Part of a small language model's weights: 11 layers, untied embeddings.
MLP neurons of a small language model. Each row is named by its layer, matrix (down: output weights) and neuron, and shows model dimensions 298-447. Each number is 500 + 25 x the weight over its row's rms, rounded and kept within 0 to 999. Numbers have three digits each. A neuron's up and down rows have the sign that makes its largest values positive.
A block is one neuron, or neurons of one layer that tend to fire together. After each block is what it responds to, as a language model described it from the Wikipedia text at the highest values.

L6.down65:460536508497504480483521534499522514503496523470506501538475493449489508501493525526525499513491475491478477493515485449489489491478491435488446505519491455475489493476459498486490472480511535462452507491504498517502463504498498496467504505524471484472491501524443464536548556508508494465456510496503467504475503461540499506513495489511506528491480507470473519503476498484525490526460585493506541460517482519470506481489509550477550512519488483462489
L6.down130:520521495514448495496535504484525451480534484511547480505531466532473479446522501471508457462553513481513514472481487496528472503484456474482545507483488503500500476489493439474499473518515468488490479470529553514482504491530521519466494498467493496499524487505439523462493487493512459529502480517527501516489531444546459527499486491474500493497533514521513518474461494489471502459508481480491489520540497502513519502513518539480562481506520464512463
L6.down260:521515499524504505480463485515473489529477500485487502504516566506529523505494496542505537463544512508495472478476489492496519495550503522537499483467480498501483499496506401510490477446496453513487513444513439499488532514502535566511472459456484541508502510518492506490474531527505500529515467508511498483483481503473549448542511512502524513520471490487442514484505473462491483524543511499513501500501488496522445485505506465479524491432534516486462
L6.down328:509446509523476499508487535512498524525503490498528513528502523491499514496476473454480525500530500481547481496527490492475518541505500470442496557453517494533534470504490409514472460526458492490476542492521459542504451516544533484504509499507512487478504538499516495468513527450482466519507485498543540488483484488511512498469493462479504523531510489557465543530533495491510478477520500498507497507511504496467514515485481496480492499475471527497463
L6.down401:508511528493501519489537501481488507478503509508509497490487464516501483480459432505520533486508535511501525471498487520495485468504546490508570521518517511527495491508510482523491501524476523490482496519472461513508505474533515516479499511507478500535460499448469488498535535539504511453461535511495453510517441506491544530475525491522531501478498525506527483499528491454534484530491470532471510452544532510535482473478468513492472522452537444489542
L6.down588:511542483478482524488489524479481452478481531537511511492515522494499495488507496511499473477496475473480501549504515463547497515517528561460508482528512514489507495480493497550549503477526496510484523503512519496498496507538523498537504543492495541481488468489488437496486493517498485495505490472499472522529452539521495464483495536520500535498514444494474495481501509471520502493484534485522492535521503511517530499524510504444522523524504494480515
L6.down668:522475465488490491468491479543501546478515477477535483499513511483463475524433504520528478496488515494502531498500503507501454489509491541486482476538517477531503490460516515531509523497554556463457476510496509487475493478515489480507501493507504507477480542538551515542511488524547510495500520471529523474551459467477555525483504543520517524496479559502487483510470507506517489492502518481528531507531519499441499526476480479517491509509506473482485
L6.down722:504537457529509500466533462491527493494507510529502481488512507469473511565538497511452496448514514540511509488509488533515504521493541464481547538513468477520509498545500559524495471482501526491476506478527521554561538485461513514490514481489495532497501482517516478457497451455501499490487499486523508504511508488506476525513501517531551500502501510515513505478556538515470476482464472490487474458518466451478516490484528512534492445469463494482436
Responds to: Locative prepositions after nouns

L3.down59:482495480464495513498471514504501484532519504490471436499517521523504471489472477519508484492528526489496500535538547505493463517514493495524516515524511495534509467489546464480521472446467490459482494493480533517510439532464519559456502525487497522516454463545508562525511489462522465514509505447463544532492484489477467494512496532518491524517486516516489505524534516512563520497495504538479458465521486468461529511483471507485476512504487470504533
L3.down195:474516490517498476530484502505491502528523458543533497570517493507511492495493480494501521487461500517491496480493513470514489517485520520547500481548502461525538502482504489524494475535512485487500494460543486490508481491466519544523513492472454490491507512507544509514538530513498450478507460477479502454499454545523496454525530497517505513525518507529523496454545461536500550475504500523546498492481504512509516496494516511513515478495478526475457
L3.down233:490502538450491541468508471454496526535514498496490484519527491482528510496489574485472527506524532477497519522484529491553515535526508502532532477484458494508528472457502438480493450485488496504486489486518475505492494477505512508520511460487502513522483513539537473523504476493498489491499496515507509461514533485504531478520521539513469522498499502500490512455524497517514515562494494490528514469492448491495500529529516475503511489496489513490481
L3.down335:506511483499513511520514494493498524521466488513485484526471501507508512529491533471465518475479548533487464499460491454489449491502505474530455493477520484499524508499516496499490493496480458526478514481518473499469499488518507491503518548540472456502466497512513512531558459427492504488510457519496515478497462530471559522492467505507556493529506475522487496494494512457473501440545528514521464462521503472470429493499530518479509518497481500484489
L3.down346:521512518509469492460485463515523479504545535494564513515497515513462500488490512464442516502512480499447495525491478518530515489494490505510521479452484486472516468529508481482482521483497467512483514477523467493496500505526516487477490482527540522498515486549491496532484487495499539497506499465533482505468485503498498488479491531485529564489559521482517500532491501466496479516490491509497531475556514465423543537496481475441521499520517497426530
L3.down355:480537519534502481484475513484486489467473493440497541484447524501490511524546502482506536457491518492530546469567508496531512458491553541543495484492539493518524560486471516509510487491489468509466472498502500520489528473467508518517461478481494517517472513485512484518555496536477488532513487459470531531503476506447503471510517462521537514495496520520525498529481488522489526480497488530519500541510503534508505529477503486506516489506498555503432
L3.down620:474513500495481441504503494480519500559529443524518540493523523539523457467511511509567501507509536500478506508509521507478494506529481552502482518475460515517522509472516484493496473517520498511530515464485449498559504522499490471452460431494518484468478509547453503506500502511523473498474503462497494455483476544514523522480518487501523502496492498502522480524552480474517491490496476512531481501454485482465531500450497512496487512521464506476492
L3.down868:511489497468525524504510502516518473467501519480531492500457549506499502470478487488503488507515512491435498488519510497514494442506498495452516480511478525491520517501515499519461499530468516512505509496505491527508471434492503510532511513451517521480509536489479499473509512542490516486476475477531483550472517523503518474505506450473541501506496507491459494507510492481482483496497515531507468454556510515434506460476479527442497487501532492499480
Responds to: Location preposition "at"

L6.down169:546510508510488497481511511519492508515510502519513556517490494482504504490530481505469491480520466477523496508465435519477488535500482520482492518523493490460511484520484474561501491464531501530464505452523490442542503511504555537516477474470503522508505533524540492514475529438536510493561472464487489473514466541498502448507463505499493512494524476520465472495517530461560473524559505512512522534508481493493501485479520512502472489436505470528515
L6.down172:475507526528472482514494465516479505519511544497518489507525497471526515484487543468528484502493448506529493483509501443461504448463488492496540454516518493565482502472507530513478522494465517521509527542523478491505514494520476490468490524462522519485522503502537486522550524522523508497518484508516542477517523481514487486495541492532486521499498558517489498480518465507509513521476515490503485490522490498509482539446508490505485518465525485461485
L6.down248:461530465504472490502516479534525492517513477523535548501470509519486508488488512460531503532514498495495529529477519513509513503524551433498535475528465494514470498496527455477479511518537469497475544509503461544516492507477510503499504475525511511478520475503522492531504462460499470496545463501525522510525520465472462466500481550506533556488560530501488526487506472500492484481500549499533537505517530511491479464471503500536507525466463495421456
L6.down443:450504493487507518494479503475496511480497453488486522529501491487494478502503498484469548507465497483501519487493503497547501518476467457519512480542483495504504485536529512481513492491503464485508511503529510474505477524536554439456511456490534500481475524517492510475452503492462500524506523506488475521487452489513508443468509494484528503535493515548510523518510505519491496503498533541493506466465487497478488504497480491473458498499533513441523
L6.down527:501487541460506483482551475489480514514499505531506510470473550523500515445486497482544475489514480545475522490468452527497491496502495493492502472522513451499493541525512547530519512478471437508488529496499494445490512493506545492474509514544507497557459507483492520492451487487506500517512540508496479503517485459501513505491482526495509468502477494508531515510526512541485509507550462452496533467475516496510475477474506435482515493514517550499471
L6.down575:505484491476533477469481475542525491462491462456509520560464531494510504495511537494497546466499461514467499520474534522564487508505529463503507493515495539515488500504464510505487487491537493471490483504482510523496501508499561457473437482551520507510532531508443470527491537542486477427524464495478478463501509529521503516506559520510511511511514518453519536522494485480539491553497520539467540493491452510487471457497523529532542514486573460462484
L6.down854:483509493509456444514495549538506495499504522473457490523499500523495534497473503490501522478505468508504537508527510497519535517552534526533504519518484556495532494528560513483480543497453464517531534492508491557462501508491546501544482517512496481527537516520528516522504516472448515440562499478520504461481520556502454532501505533506476505531520518522473546532519503520499496478481530532501552536519509474435522461475495527520518506516502508469490
L6.down865:480485483448545484499529506516492499548505505534507472519510500519490518475449496487469500492481525472494487484504505492488521545456513515501501523519513505484530504451492513492519551493471507499513524507485459514493480513522529519503477490555496514493474527500486475543452482477498541549530528462490495512463435512512491507452513501531497504490506509460509492534491501512485507462482502502485474480428504527493492550473460479501505490476475516522506
Responds to: Main clause verbs

L4.down50:471498519496489525514487503517508485508496502513490487493512506562561488481437516463474505460522489526483483502452517519535502503481477483542560478493518548529476425531532431469463520515459478521495480527502523526492524487438510467446508522489542490477464519521538506535514461477514478509506496523533527494524528503460468460511497530530526529474518530496450499499504484500530491496544509492514515477489487542498464515450506517523503487507500467488460
Responds to: Transitive verb completion

L3.down12:476507478447512537482515483515522540461502512511504503503516488527461442479481541476503515512453508493510477461496538514496483489480503509526503487507543506522534495487473477492484479477490553445496474456490477520499529497471469460488519533485477494458492493498476524501512459488498517452517504464519491494523510493532519509502501469519497529496477490516517516532504426502484502488504530519475498512520544525505490521492546479486508520508479504501477
L3.down210:546518528493506530537468476516544499504475497487474541508547545470499462506460492465495523500438496476498445522481463534543517479501544493486467491499511522441542492502551395422493563494514506528489472489533474514512484470502511483505541484489562525521498522487527516536513498524528492520485504496523507538506517460517474519500506509521527496501525506517472505506468440470478496489487509484473505493479504531477493477463530471490544520478503491465501
L3.down250:494529533495509535516442456520506505432527495509495539474497491515467466515501547476474541497496489488491501507442495503521534536508549478515514490560499484480494515522546451515506506533530493511525471497538491525476504497511463523525519512489539510551528537515509501525507467489493483506482493482520498410501479485504491535514537503535467511469514554484514527522514503509534500494501504496522565487516498467436483505503508533488493482524503531509491
L3.down382:541445533514486520477485533503515514524479545540471500537484488497510566509478514440481522469529488480519487481475494491519482500468496455492557492519475491564504505483497522476490542514485520518479497551478504507468491459523486495509520476485534484486535478465516487480487471490485466482486509485493460461516520508487503510493515495513511527506528491507476538456535486507478488519485465507520459541534540516466493507498472491521499546529523489564509
L3.down412:485477507490507498514466474477501502528491462499532511491513470503480542510487497500510559515487477469493500512530486549493541524480514478477513515514531503538476517438496549533472530464500488495464504511519520522529489502491508522514532448469453513520486504479508502503525506481491504514522508453501490519490495489510469497495516490503450453527476466516502531490530507515502512510494443495534483489485530483552471471455551491490459533491494521528528
L3.down602:499499454473502540523486516474520504482483530531497492485474508495482481514514487483462529506510515494519535516518503527500462463489530515471498479433495492523467470479529501499476487521501508500488471546556510494505509476478546508504509541524537513482508462508476514535543523503472495575498520516507490498496524512471546489506512482525503506530537489517503498561491533529543517514474473532509454457515454469502517507495489542478495505502517486511451
L3.down695:520454517513517506528511529508505508507527483509491491508469502492491494549470495483491536506497505525531496506523473507535479474502533481476485526500507475529499477524496517500508529480507513515455489520515544513443490466463479511471503501449478508494472542473471501553499482456500470513526482481520483515480510509479505522520524512488474460493532490534519474519535494494505500519561462540530497460518477505487516471487503532497504551514496512464520
L3.down839:495531533500507511554493479488488467481521529498543508487533476490498533509505463472527511506494529523487519520482490492523523475495491496499564499511489506503465475511507501482512494496497499495481494496500462536538562507490488506479504492507514492488504490470551488549524450506519512508557519534537491503519519504512458495495514533530567552525499519521500513462530437486474506466501526467532516461556539522486487520485507517527492517534513488476493
Responds to: Transitive verb completions

L4.down779:509492497539481516526486486514467513488534484514515524516492516490501493482475509514497498511529505482475438523494497528531496497490519511547511486481502522497540514479509464512442506503495507490504516467504525525474504462490514524508537473462466521530443519513499502535540497474482460429471455531472494471521495575473514482475495482506546518461540468458466486477459464471482541528501539472545485495537473484458509506504524536452502508512527449489487
Responds to: Preposition "at"